MLP neurons of a small language model. Each row is named by its layer, matrix (down: output weights) and neuron, and shows model dimensions 0-63. Each number is 128 + 32 x the weight over its row's rms, rounded and kept within 0 to 255.
A block is one neuron, or neurons of one layer that tend to fire together. Before each block is what it responds to, as a language model described it from the Wikipedia text at the highest values.

Event-occurrence predicate verbs. Main verbs and past participles right after was/were/took that say where or when something happened, such as took place, was held, was established.
L3.down354 [104  93 116 127 126 213 111 180 159 135 110 100 105  99 156 156 162 113  53 105 174 144 123 159 114 198 138 209 119 129 152 148 124  95 117 120 122 134 157 155 164 135 137 129 141 142 152 146 118 139  84 121 115  97  56 183 149 116  95 151 141  58 162 113]
L3.down390 [101 155 129 162 131 110 115  96  84 151 114 155 141 153 148 121 196 180 158 110 133 133 112 121 146  98  58 113 129 116 106 122 161 148 110 136 126  96 125 135 108 154 129 110 123 164 169 120 105 118 126 136  95 159 118 169 131 148 170  90 162 185 141 129]
L3.down469 [146 138  64 171 101 136 103 167  91 113 126 156 125 134 178 123  81 151 169  79  92 153 156 142 123 105  63 137 153 151 130 164 203 112  57 132 127 124 138  78 109 178 149 100  71 138 168 104 137  77 147 140 116 109 121 130 200  74 129 191 146 164  81  95]
L3.down748 [140 143  97 103 178 151  99 136 179 131 168 116 120 156 110  96 134  43  89  95  85 121 161 130 137 104 133 157 126 144  84  98 129 128  92 171 107 144 119  91 134 132 154 128 151 105 118 133 133  91 140 110  64 144 168 146  84 169  90 107 128 134 154 128]

Finite verb after subject. Forms of be, have, and modals like will starting a predicate right after a long noun-phrase subject in expository prose, e.g. "error has", "artifacts have", "scholarship was".
L4.down495 [161 172  67 146 195 116  56 135 148 196 160 144 124 161 108 128 121  99 143 145 110 121 159 114 137  76 148 149 191 163 177 122 120 163 121  68 120 122  86  96 128 180 113  74  65 116 144 138 118  79 167  87  16 119 118 159 145  49 133 154 145 106 161  99]

Possessive determiners. Possessive markers ('s, its, their, his, her) opening a noun phrase, often after for/under/at, as in praised for its, Garcia's.
L10.down28 [100 136  94  85 133  79 109 135 128  85 158 136 124 169 148 197 104 140  98 205 149 100 137 109 148 157 120 177 123 141 177 163 175 152 112 119 118 115 135 174 104 142  96 162 170 151  56 138 134 174 145 137  61 152 118 126 197 124 169 132 113 122 129 115]
L10.down69 [140 184 145 163  88 126  94 136 161  97  82 144  87 106 155 124  99 116 130 139 161 176 100 117 175 154 120 131 135 135 121 142 158 150 162 108 100 158 137  95 105 131  98 109 155 106 102  86  91 102 100 149 185 211 181 140 136 136 100 126 120 127 113 114]
L10.down145 [142 101 119 133 115 146 132 146 125 143 122 106 115 150 117 139 140 204 125 110 130 174 121 148 112 157  72 117 210 107 122 169 104 149 108 112 141  89 108 124 131 119 125  82 105 116 158  63 200 140 111 182 115 173 130 118 157  99 192 104 137 114 116 149]
L10.down228 [119 121 161 109 141 107 117 109  96 133 102 154 108  88 105  86 110  90 134 150 154 148  75 125 142 159  92 201 148 120  72 140 140 156 101 149 123 158 172  83 111 152 143 104 132 150 152 228 164 131 121 166 130 123 122 136 122  81 125 152 148 157 164  97]
L10.down374 [149 154 160 144 149 128 165 154 114 100 217 114 173 143 122 159 144 115  66 106 112  96  97  90 157 101  92 155 120 186 123 124 113 115 107 153 115  91 134 162 112 101  90 130  73 175 151 154 127  64 119 139  66 106  94 123 109 140  92 136 164 115 131 155]
L10.down377 [133  77 105 125 154 192 153 147 149 175 144 156  87 115 102 132 107 125 109 127  93 147  85 182 164 121 125 128  53 179  62 143 146 153 127 108 143 125 174 115 120 147 119 151 102 121  87 236 145  89 110 169 141  88  80 165  86 173 106 125  98 130 123 108]
L10.down455 [129 129 179 146 119 125  74 191 141 117 123  72 172 141 110 143 135 154 120 104 134  53 104  64 142 106 151 176 129 171 140 132 120 114  54 138 101 142 118  79 135  79 104  90 169 153 182 169 195  97 164 149 173  88  93 162  82  94 124 112  82  75 163 149]
L10.down614 [124 180 161 112 123 122 132 121 161 111 149  96  87 170  97 142 133 168 135 117 143 116 174 168 129 106 145 120 164 131 112 137 116 101 158 153 109 133 113 107 136  94 179 142 147 159  99 111 170 113 143 164 144 150 131 195 105 181 159  84  91 104  79 129]
L10.down650 [140 129  98 101 129 121 119 129 105 147 140 128  88 167 169 103 125 136 144 144 108 124 121 130 136 131 129 109 145  87 134 160 142 132 180 157 112 149 163 127 145 149 190 118 131  96 135  79 120 115 111 175 154 161 169 159 164 123 143 136  62 136 130 123]
L10.down672 [ 87 106 122  88 148 120 113 116 204  91 118 126 116 180 171 161  93 138 136 147 178  97 110 196 147 167 168 139 134 182 148 125 124 108 113  93 119 104 157  73 105 109 198 129 110 116 104 166  72 122 122 120 193 111 159 113 141 130 147 171 174 121  81 180]
L10.down734 [205 119  93 150 190 170 116 106 134 136 161 120 129 150  65 136 196 164 143 112 191 142 129 101 128 188 104  62 142 185 120  89 123 137 117 139 164 133 158 194 100  89 134 146 103 117 158 122 112  48 133 113 157 107 116 150  93 141  85 155 159  87 150 112]
L10.down741 [ 75  93 144  91 166  92 103 174 200  78 129 103 120 120 188 162 113 110 109 120 212  89 105 124 144 144 119 121 152 211 155 142 109 121 128 116  87 135 119  73 156  97 142 107 122 125 103 139 129 118 155  75 126 147 136 174 132 166 178 121 165 141 133 123]
L10.down856 [190 150 150 126 165 248 137 134 132 156 129 107 159 102  67 144 199 110 135 117 108  93 100 170 120 134 116 164 146 149 118 157 164 114 192 180 141 120 183 141 153 131 193 154 148 128 127  91  72  63 124 148 140 122  86 175 117 156 135 133 220 111 106  96]
L10.down872 [159 116 164 104 153 149 142 148 107  90 132 106 147 182 154 126 147 210 116  93 135 175  89 123 116 121 134 127 124 117  96 107 128 160 116  84  88  81 147 120  62 135 162 176  81 102 156 147 182 113 151 138 222 148 146 182 128 156 146  85  87 158 139 149]
L10.down899 [115 116 111  93  66 139 143 148 159 105 133 136 146 121 155 122 199 108 172  85 154 118 137  84 128 146  99 144 135  83 124 145 159 150 136 118 107 173 149 122 164 106 116 106 137  89 141 144 116 131 180  72 169 150 116 127  72  67 152 115 126 140 109 136]
L10.down946 [137  78 161 100 117 128  49  92 127 187 116 140 139 104 133 163 102  90 108 136 112 141 166 151 120 167 113 136 156 173 116 117 143 128 174  99  71 113 213 106 163 109 110 127 118  94 139 171  89 115 113 122 156 181  90  86 142 119 139 112 161 101  81 113]

List item boundaries. Line breaks and leading pipes that start the next row of a list or table, such as a new "- Name" entry, or "| 5." in a track listing.
L10.down6 [158 118 154 146 131 105  92 180 173  82 142 111 180 118 113 126 129 144 106  48 144  98 141  68 131  84 106 139 191 171 119 150 144  95 104 120 129  91 158 182 100  74 104 137 166 100 153 136 115 194  86 127 134 175 134 166 110 159 123 136  87  65 165 196]
L10.down63 [ 96 114 162  88  85 158 114 100 135 108  97 105 131 162 140 119 104 113 111 129 131  41 157 159 138 119 146 137 133 121 154  83  94 126 136 186 177 140 155 167 158 147 130  88  77 134 158  87 152 135 116 105 103 147 152 167 133 137 114 130 163 137 144 162]
L10.down67 [149 112 134 125 112 120 113 113 142 108 173 149 167  84  70 128  92 162 148 115 150 127 109 108 159  95 115  98 140 113  96 114  97 144 171 153 207 167 148 115 107 144 135 165 143  99 102  63 157 180 177 138 110 118 156 173 163 168 213 161 151 128 126 154]
L10.down68 [168 162 107 146 156  83 176 103 115 162 139 163  97 119  80 133 136 123 161 117 132  93 138 128 161 140 128 112 121 112  66 133  94 101 134 104 186 182 114 173  65 113  59 116 170 150 105 122 116 156 122 142 142 131 107 123 169 183 148 111 160 183 119 133]
L10.down289 [101  98 168 113 159  92 231 106 136 122 110 143 131 137 151 129 158 169  88 117  92 103 100 105 140 153 127 176 125 165 124 101  69  98 212 114  60 117 142 123 128 105 107 129  98 162 108 147 131 119 124 117 146 132 113 195  76 142 132  71 164 156  94 131]
L10.down437 [ 63 109 127 134 183 109 166 148 172 191  78  69 105  87  98 159 130 139 134  90 120 135  94 110 147 133 123 129  93 126 112 135 166 137 141 124 131 149 110 150 108 191 104  71 149  86 140 103 108 140 137  85 116 101 100 198 128 123 111 105 143 133 150 181]
L10.down441 [ 84 141 178  92 162  42 115 130 161 124  91 130 155 194 130 134 137  87 153 112 136 112 116  92 113 200 151 185 110 139 180 157 124 141 139  75 126 160 168 100 157 184 183 132 154 184 118 106 129 103  67 111 157  88  96 103 143 150 122  88 174 144 129 155]
L10.down513 [123 123 155 147 132 147 133 124 102 132 108 116 150 113 158 172  98 111 107 156 165 151 110  96 157 100 125 192 112  78 154 115 119  96 146 169  89 110 184 147  72 127  98  75 122 158 119  99 156 116 149 127 124  65 122 183 114 117  96 101 147 132 129 112]
L10.down674 [ 82 113 196 182 164  60 183 129  62  68 167 146 143 143 136  83 184 156 132  89  98 125  93  64 117 193 128 136 102 169 103 100 117 130 188  97 136  74 147 181  65 156  94  69 129 121 123 172 134 109 112 120 141 111  88 122 149 160 130 160  94 119 162 158]
L10.down715 [114  83  82 147 143 130 110 175  80 148 103 125 166 114 140 122 204 142 161 158  76 134 156 163 186 111 165 108 172 164 133 119 104  92 121 100 134  92 147 112 134 131 127 139  91  74 107 119 136 106 188 134 125 156  61 104 121  78 134 129 119 134 148 126]
L10.down730 [116 115 117 141 126 104 157 116 111 167 117 119 192 123 150  79 156 107 123 154 133 144 168 159  68 143 154 130 113 123 138  69 134 156 100 148 127 128 216 149 215 114 125 145 141 146 140 204 133 183 119 116 111 120 106 175 122  77  82 138 145 168 141 143]
L10.down740 [ 73 152 127 128 142 110 109 145  88 154 135 101 142 111  95 149 112  88 105 140 122 137  77 130 105 183 113 137 109 110 190  88 117  84 123 134 139 153  75 153 114 196 145  91 100 110 115 129 126 106 123  90  99 175 115 159 150 111 111  49  61 166 125 186]
L10.down766 [149 125 125 155 105 121 136 113  67 200 155 151 109 129 151 121 225 132 135 170 110 157 116 133 179 154 164 158  94  89 101 113 179 113 126 141 155 125 140 115 149 148 197 148 115 122 129 116 130 125 123 131 142  94  57 166 105 127 102  86 127  65 174  75]
L10.down793 [138 124 128 120 146 116 169  94 105  94 112 131 140 117 134 191  97 103 185  83 146 121  86 110 118  94 114 152 136 159  87 124 124  64  60 142 159 121  73 121 166  44 110 153 159 135 111  77 125 105 119  79 138 120 110 153 152 129 122 125 143 147 131 137]
L10.down885 [164  70 135 112 138 132 120 126 106 153  62 126 165 154 110 121  78 122 120 173 171 206  91 105 143 107 134 103 197 126 145  49 160 160  71 181 111 141 118 154 123 135  87 151 196 138 145 110 128 118  99 129  97 140 147 148 118 101 171 154 115 166 115 111]
L10.down889 [150  97 149 119 122 168 137 100 112 174 125 191  80 122 138 159  96 103 133 133 120 132 178 116 160  90 112 166 119 152 122  47 157  96 142 128  91 136 191 158 174 126 142 176  66 160 108 162  92 113 136  90 148 106 142 122  82 120 102  59 100 139 119 119]

Item separators in lists. Line breaks ending list entries, verse lines or table rows, plus joining symbols such as en dashes in ranges (1997–2001), slashes, = and ·.
L4.down475 [141 181 151 148 158  91 137 134 104 123 135 181 179 115 124 117 174 125 133 104 152 112 149 157 107  50 181 168 108 148 138 118 140  93  76 119 111  90 144 144  77 139  89 165 105 161  91 195 159  94 135  56 140 104 107  99 162 139 102 117 143 115 126 125]

Subject end, before verb. The last token of a subject phrase or the auxiliary right after it, just before the main verb: Hindustan Times, researchers have, designs were.
L10.down14 [ 86  93 135 171 151  94 150 141  97  73 112 171 121  67 153 108 145 105 193 166 122 124 189  91 135 136 158 121  81 138 149 105 112 133 139  99 104  55  77 103 170 151 128 119 135 128 121  72 102  86 118 163  86 141 112  88 108 134 146 146 115 114 119  84]
L10.down32 [120  94  87 138 159 144 143 156 139  70 155 167 123 137  84  89 180  96 110 112 116 149  93 188 139  91 111 139 111 131 147  91 116  67 155  98 123 112 147 191 103 114 128 132 106 156 193 159 149 113 108 153 124 163  62  82 146 122 163  90 161  68 140  95]
L10.down58 [111 100  85 165 105 137 113  96 118 151 129 114 135 122 111 171 121  96  95  81 162 131 122 111 141  98 143 135 104 177  95 154 184 128 110 151 124 132  77 110 101 130 120 144 100 151  81 138 122 134 171 110 120 107 149 118 126  83 108 156 114 169 173  78]
L10.down278 [137  75 130 114 160 117 122  84 135 124 149 143  84 132 161 168  81 118 111 125 150 134 174 111 136 123  51 124 131 110 139 104  78 187  94 145 110 106  75 155 140 149 162  73 146  59 125 135 141 194 180  98 151 109 106 196 132 131 163 111 118 106  74 110]
L10.down291 [132 142 120 120 119 101 150 124 159  99 119 116 151  79  81 140 132  60 112 104 171 111 160 147 169 139 181 167 122 172  98  82 144 122 134 121 148 180 118 102 172 114 152 132 102 111 148  72 118 174 127  84 105  75 137 130 127 119 141  94 114 119  84 127]
L10.down352 [160 142 101 116 123 154 139 125 157 118 156 111 129 133 110 139 150 139 138 186  76 140 195 139 129  98 115 133 147 126 159  98 120 130 140 187  49 178 131 151 128  96 127 152 121 111 118 119 122 138 165 130 146  96 106  94 153 129 148 102 163 170 129 168]
L10.down394 [123 173 130  49 193 159  98  86  98 195 165  91 158  74 148  82 129  99 226 135 131 142 184 109  90 123 148 135 125 149 176 127 174 178 136 121 144 149 143 100 172 139  98  99 184 104 118 128 124 123  76 144 129 184 157  75 152 131  92 180 144  73 123 164]
L10.down508 [111 114  75 126 125 150 132 113 140  66 106 139  71 150 143 121 110 162 143 145 123  93  46 153 122 130 128 141 106 141  89 125  86 148 148 128  84 145 115 101 145 148 133  91 135 105 145 100 121 127 145 101 147 197 128 222 136 115 111 130  87 151 133  87]
L10.down532 [174 128 163 133 134 143 169 105 219  91 170 135 139 159 106 153 107 167 199 184 100  65 164 107  84  40 135 121 103 123 100  96  96  64 149 151 101  99  78 176 169 136 106 190 134  92 129 128 136 131 148 131 105  97 139  95 125 142 118  92 143 138 125 150]
L10.down636 [112 187 146 165  84 145 104 124 109 127  86 124 135  85 122  79 140 119 171 138 114 155 137 155 154 114  90 141 115 146 144 152 222 152 119 137 162  56 147 179 113 121 166  64 151 133 176 106 114 153  70  85 148 104 166 127 153 130  74 154  66 109  68 136]
L10.down687 [127 123  67 112 135 148 115 207 174 129 110 153 163 104  91 139 106 154 119 144 128 182 201 108 175 171 150 114 170  85 201 135 145 119 109  95  71 119  64 103 105 124 115 144 172 163 102 139 152 115 162 138 139 163 108  89 175 129  90 161 138 114 169 136]
L10.down711 [ 91 116 141 170 126 159 140  89 134 136  96 121 119 166 105  93 138 139 122  84 109 158  77 123  67 101 165  99 118 178 128 145 136 109 104  91 140 111 158 111  84 139 137 176 167 117 137 119 130 109 176 126 121  55 135 179 113 155 154 118 134 107 193 111]
L10.down807 [106 166 150 127 122  83 135  80  99 152 169 169 120 107 153 170 119 124 131 165 104 108 140 113 123 141 120  84  92 124 130 154 148 149 171 134 135 151 105 117  73 130 122 104 131  96 145 115 125 144  62 152 137 155 103 116 128 109 122  71 122 103 129 121]
L10.down834 [166 101 136 160 133 108 122  96 117 169 161 124  93 145 111 130 116 180 150 137  92 124 113 112 128  70  81 114 159 104 171 144 138 187 140 154 110 139 168 128 150 112 147 165 116 149 133 111 156 115 118 135  61 124 112 205 123  92 177 133 156 115 163  74]
L10.down865 [ 82 136 116 139  91 168 136  97 137 180 214  88 128  78 173 119  89 102  79 106 119 118 115  87  82 190 116 165 169  69 127  55 125 205  85 112  66 128 114 105 157  96 145 108 117 126 127  95 135  93 123 143 136 170  96 165 120 126 129 165 142 120  88 136]
L10.down910 [148 199 135 126 128 141 103 160 120 141  81 107 177  99 101 135 188 122 139 124 149  96 148 120 128 147 176 168 130 127 139 123 161 114  56 118  92  67 176  83 167 138 129  70  96 134 158 183 108  92  59 161 117 158 138 131 110 167 150  70 194 112 103 134]

Infinitive marker "to". Fires on "to" (and modals like would, can, not) right before a bare verb, especially after began, continued, hoped, agreed: began to develop.
L3.down85 [110  70 100 216 126 118 153 135 134 148 110  96  44  92 184 103 142 168  99 150 112 127 148 148 164 163 171 110 172 208  96 147  81 153  83 129  80 107  39 115 101  94 120 132 135 124 106 176 134  95 133 153 124 111 109 163 195 157  93 169 144 124 137 150]
L3.down265 [138  77  99 174 113 106 144 157 115 118 132 109 120 132  77 129 137 158  82 159  96 170 137 145 154  96 147 124 125 109  77 171  94 149 108 116 119 105  87 145  86 101  88 128  75 173 189 128 117 115  94 119 104 135 139 190 169 143 122  90 130  97 143 178]
L3.down346 [139 129  78 125 141  86 124 157 129 130  96  99  98 133 124 133 152 175 128 208  92 150 111 163 114  91 107 167 174 122 128 109  59 122  89 143 160 108  63 154 135 139  75 156 133 169 201 127  77 159 132  94 118 127  80 134 182 119 145 231 113 146 168 155]
L3.down1000 [163 113 121 113 151  78  86 102 130 204 159 165 125 147  79  97 158 169 100 157  96 142 144 172 143  65 142 154 154  71  70 187 150 111 131 134 144 135 187  55  91 107 129 149 125 210 128 170 135 169 109 104 123  82 135 167 129  94 106 123 112  49  90 134]

Predicate verb or list opener. Finite verbs right after a long subject noun phrase (came, had, was, were), and line breaks after a colon or heading that introduce a list or table.
L4.down625 [155 156 129 150 113 101  76  55 107 225 140 187 134 159 144 153 112 120 129 148 144 118  65 125  94 167 124 127  94 158  92 131 169 173 125 109 162 118 112 113  82 208 116  91  95 135 148 169 111  72 213  73 100 187 120 197 125  76 147  79 180 141 147  87]

Ends of name entries. Line breaks and colons right after a person, team, song or item name in lists and tables (e.g. Aberdeen:, Price Racing:), plus was/served after a surname.
L3.down79 [137 113 132 134 147 172 168  38  80 155  77 113 202 136 103 100 113 149 164 123 101 110 117 128  88 132 141 117 153 147 110 130 155 104 109 124  93 150  96 120 161 100 137 136 129 142  87  70  88 122 111 131 140 121 143  78 105 150  79 198  87 112  80 128]
L3.down559 [ 83 127 142 166 125 183 160  40 151  77 179 113 107  74 141 178 143 165 120 104 185 165  84 178 136  86 144 116 132 126 107 141 130 147 126 156 110 162 146 103 139  67 101  86 135 136  69  92 169 166 121 136 138 155  86 140 117 137 123 108  93 160 143 109]
L3.down690 [ 85 135 125 181 107  65  69 118  86 146 146 135  94  95 151 109 125 135  77 118 157 179 142 158  85 132 192 161 154 108  91 119 158 107 113 139 120 200 170 146  86 127 110 191 168 127 128 113 136 147 163  90 137 162 188  74 138  60  84 126 130 161 135 108]
L3.down736 [ 49 177 114 183 103 115 120 126  94 156 151 120 160 154 150 131 144 107 117 163 122 107 125 156  52 120 183 126 153 179  86  93 117  55 112  95 155 115 143 198 132 133 101 137 103  79 115 112 131 138 118 105 149 128 126 106 145  83  84  82 123 133 142 147]

Verb after subject. The first verb or auxiliary right after a long noun-phrase subject in expository prose, such as was, is, not, can, began, were.
L10.down29 [144 172 141 103 160 118 212 125 100 115  68 174 119  65 105 116 145  96  96 125  87 107 102 113 121 154 106 106  90 150 181  75 153 132 156  99  76 124  94  96  96 117 132 142 140 115 140 103 109 169 168 140 162 108 136 103 117  89 105 197 161 118 127 130]
L10.down102 [128 106 137 134 134 124 183 160 148 164 112 155 113 116  96 140  66  94  94  74 120  91  76  84 104 132 117 162 208  98 144 105  67  61  93  95 155 105 105 111 128  99 126 101 144 117 102  55 111  77 112 136 196 136 144 159  89 184  90 158  88 133 122 141]
L10.down126 [142 160 127 147 156  87  88 135 132 125 141  85 173  90 112 165  37 112 137  57 197 122 108 100  92 111 154 127 175 113 123 131 107 146 166 126 135 124 128 113 132 179 166  77  99 165 212 192 101 137 108 138 134 136 154  97 185 138 173 140 147  97 185 151]
L10.down295 [ 99 134 134 121 167 107 106 111 123 168  73 112 117 202  79 127 130 123 131  95 100 117 140  57 182 142 133  87  79 116 159 135 156  83  92 120 131 116  94 120 122 145 217 125 123 173 154  80 120 169 165 122  97 135 100 106 136 149 110 106 160 126 149 111]
L10.down398 [168 114 151  97 155  77 127 135 139 165 145 116 119 158 145 115 168 138 122 110 154 146 154  95 116 132 177 123 112 129 127  66 174 112 101 162 138 111 227 117  99 114 162 176 129 178 149 135 133 199  70 126 175  80 142 145  90 116 122  97  94  99 125 204]
L10.down468 [110 146 103  82 144 144 116 169 141 143 104 157 147  95  92 134 128 171 122 105  60 100 113 107 201 112 119 165 137 155 128 111 187 155 123 172 194 125 146 110 127  59 151 152 166 153 116 155 100 121 133 157  79 163  86 137 159  73 128 135  73  98 121 128]
L10.down555 [167  91 124  98 108 109 127 183 155 153 116  93 143 161 122  93 105 138 147  99 142 138 107 139 148 121 121 118 143 134 114 146 109 178 161 177 131 150 127 151 122 110  87 128  83 164 137 134 119 112  80  85 107 132 134 151 119  96  84 136 124 176 174 167]
L10.down588 [185 123 121 179 123 100 142 137  98 138  87 147 148 118 130 132 113 116 229  96 180 159 149 154 106 190 105  80 140 136 169 160  41 103 153 133 157 145 118 133 144 146 130 145 115 104 173 143 127 114  94  79  60 172  99  35  94 136 154 181 130 126 148 144]
L10.down627 [121 171  61 134 147 142 122  97 166 104 171 131 144 142 124 112 138 131 110  97 171 143 156  99  71 142 128 119 142 162 133 102 159  96 140  88  65 105 129 129 137 109 146  79  92 127 132  90 130  63 140 155 158 162  74 154  60 179 105 140 108 108  79 200]
L10.down760 [ 53 147  87  91 139 142 128 101 137 132 175 168 110 141 144  92 139 135  87 159 121 150 119 125 119  83 138 111 141 169  93 108  91  84 157 162 143 133 151 170  95 107  93 161 141 105 135 148 131 155  57  78 108 104 162 197 125 140  99 104 133 108 114  94]
L10.down774 [128  55 138 114 118 100 166  98 109 154 113 161 141 199  98 111 108 127  82  86 175  71  89 163 200 149 163 122 131  95 143 123 169  80 144 143 122  84 165 120 114 167 158 146 167  64 128 128 153 135 113 126 139 129 168  76 177 167 116 141 136  90 138  75]
L10.down790 [131 162 121 105 117 165 140 144  87 158  66 164 163  73 170 108  92 116 112  85 171 157 125  84  95 118  58 127 119 156  94 106 127 154 156  71 103 132 129 119  85 191 102 169 137 105 151 124  99 143 138 201  82 112 150 105 150 115 201 166 190  93 162  92]
L10.down802 [143 134 166 110 116 101 109  95 138 142 104  97 141 140 124 111 124 181 185 153 143 131 164 129 158 143  53 124 174 161 123 132 128 107 143  63 124  92  69 116 147 116  91 139  66 169  78 187 133 124 121 123 139 144  78 123 108 135 130 134 101 102 127 141]
L10.down826 [118 121 147 112 149 114 133  43 137 165 118 164 124 175 120 135 132 164 124 109 104  39 166 161 119 152 124 156 128 112  97 134 149 121 171 125 121  63 153 125 145  95 128 155 149 121 135  96 103 206  91  95  90 131 121 113 182 159 151  55 105  81 119 132]
L10.down929 [139 136 149 144  95 123 146  82 105 116 110 167 150 144 173 112 126 150  88  72 124 183 133 104  98 155 137 178  73 165  96  97  90 174 125 119 112 130  98 151 101 149  87  46 107  93 120  83 119 116  99 108 164 121 122 163 128 154 107 145 117 169 127 189]
L10.down1023 [119 154 154 148 130 113 166 129 166 155 170 129 147 144 158 111  77 157 176 144  89 152 179 211 111 106 147 131 107 181 132  85 132 117 138 117 108 137 123 127 130 126 150 162 143 116 171 151 117  83 115 126 169 160 151 161 165 144  79  85  50  86 176 101]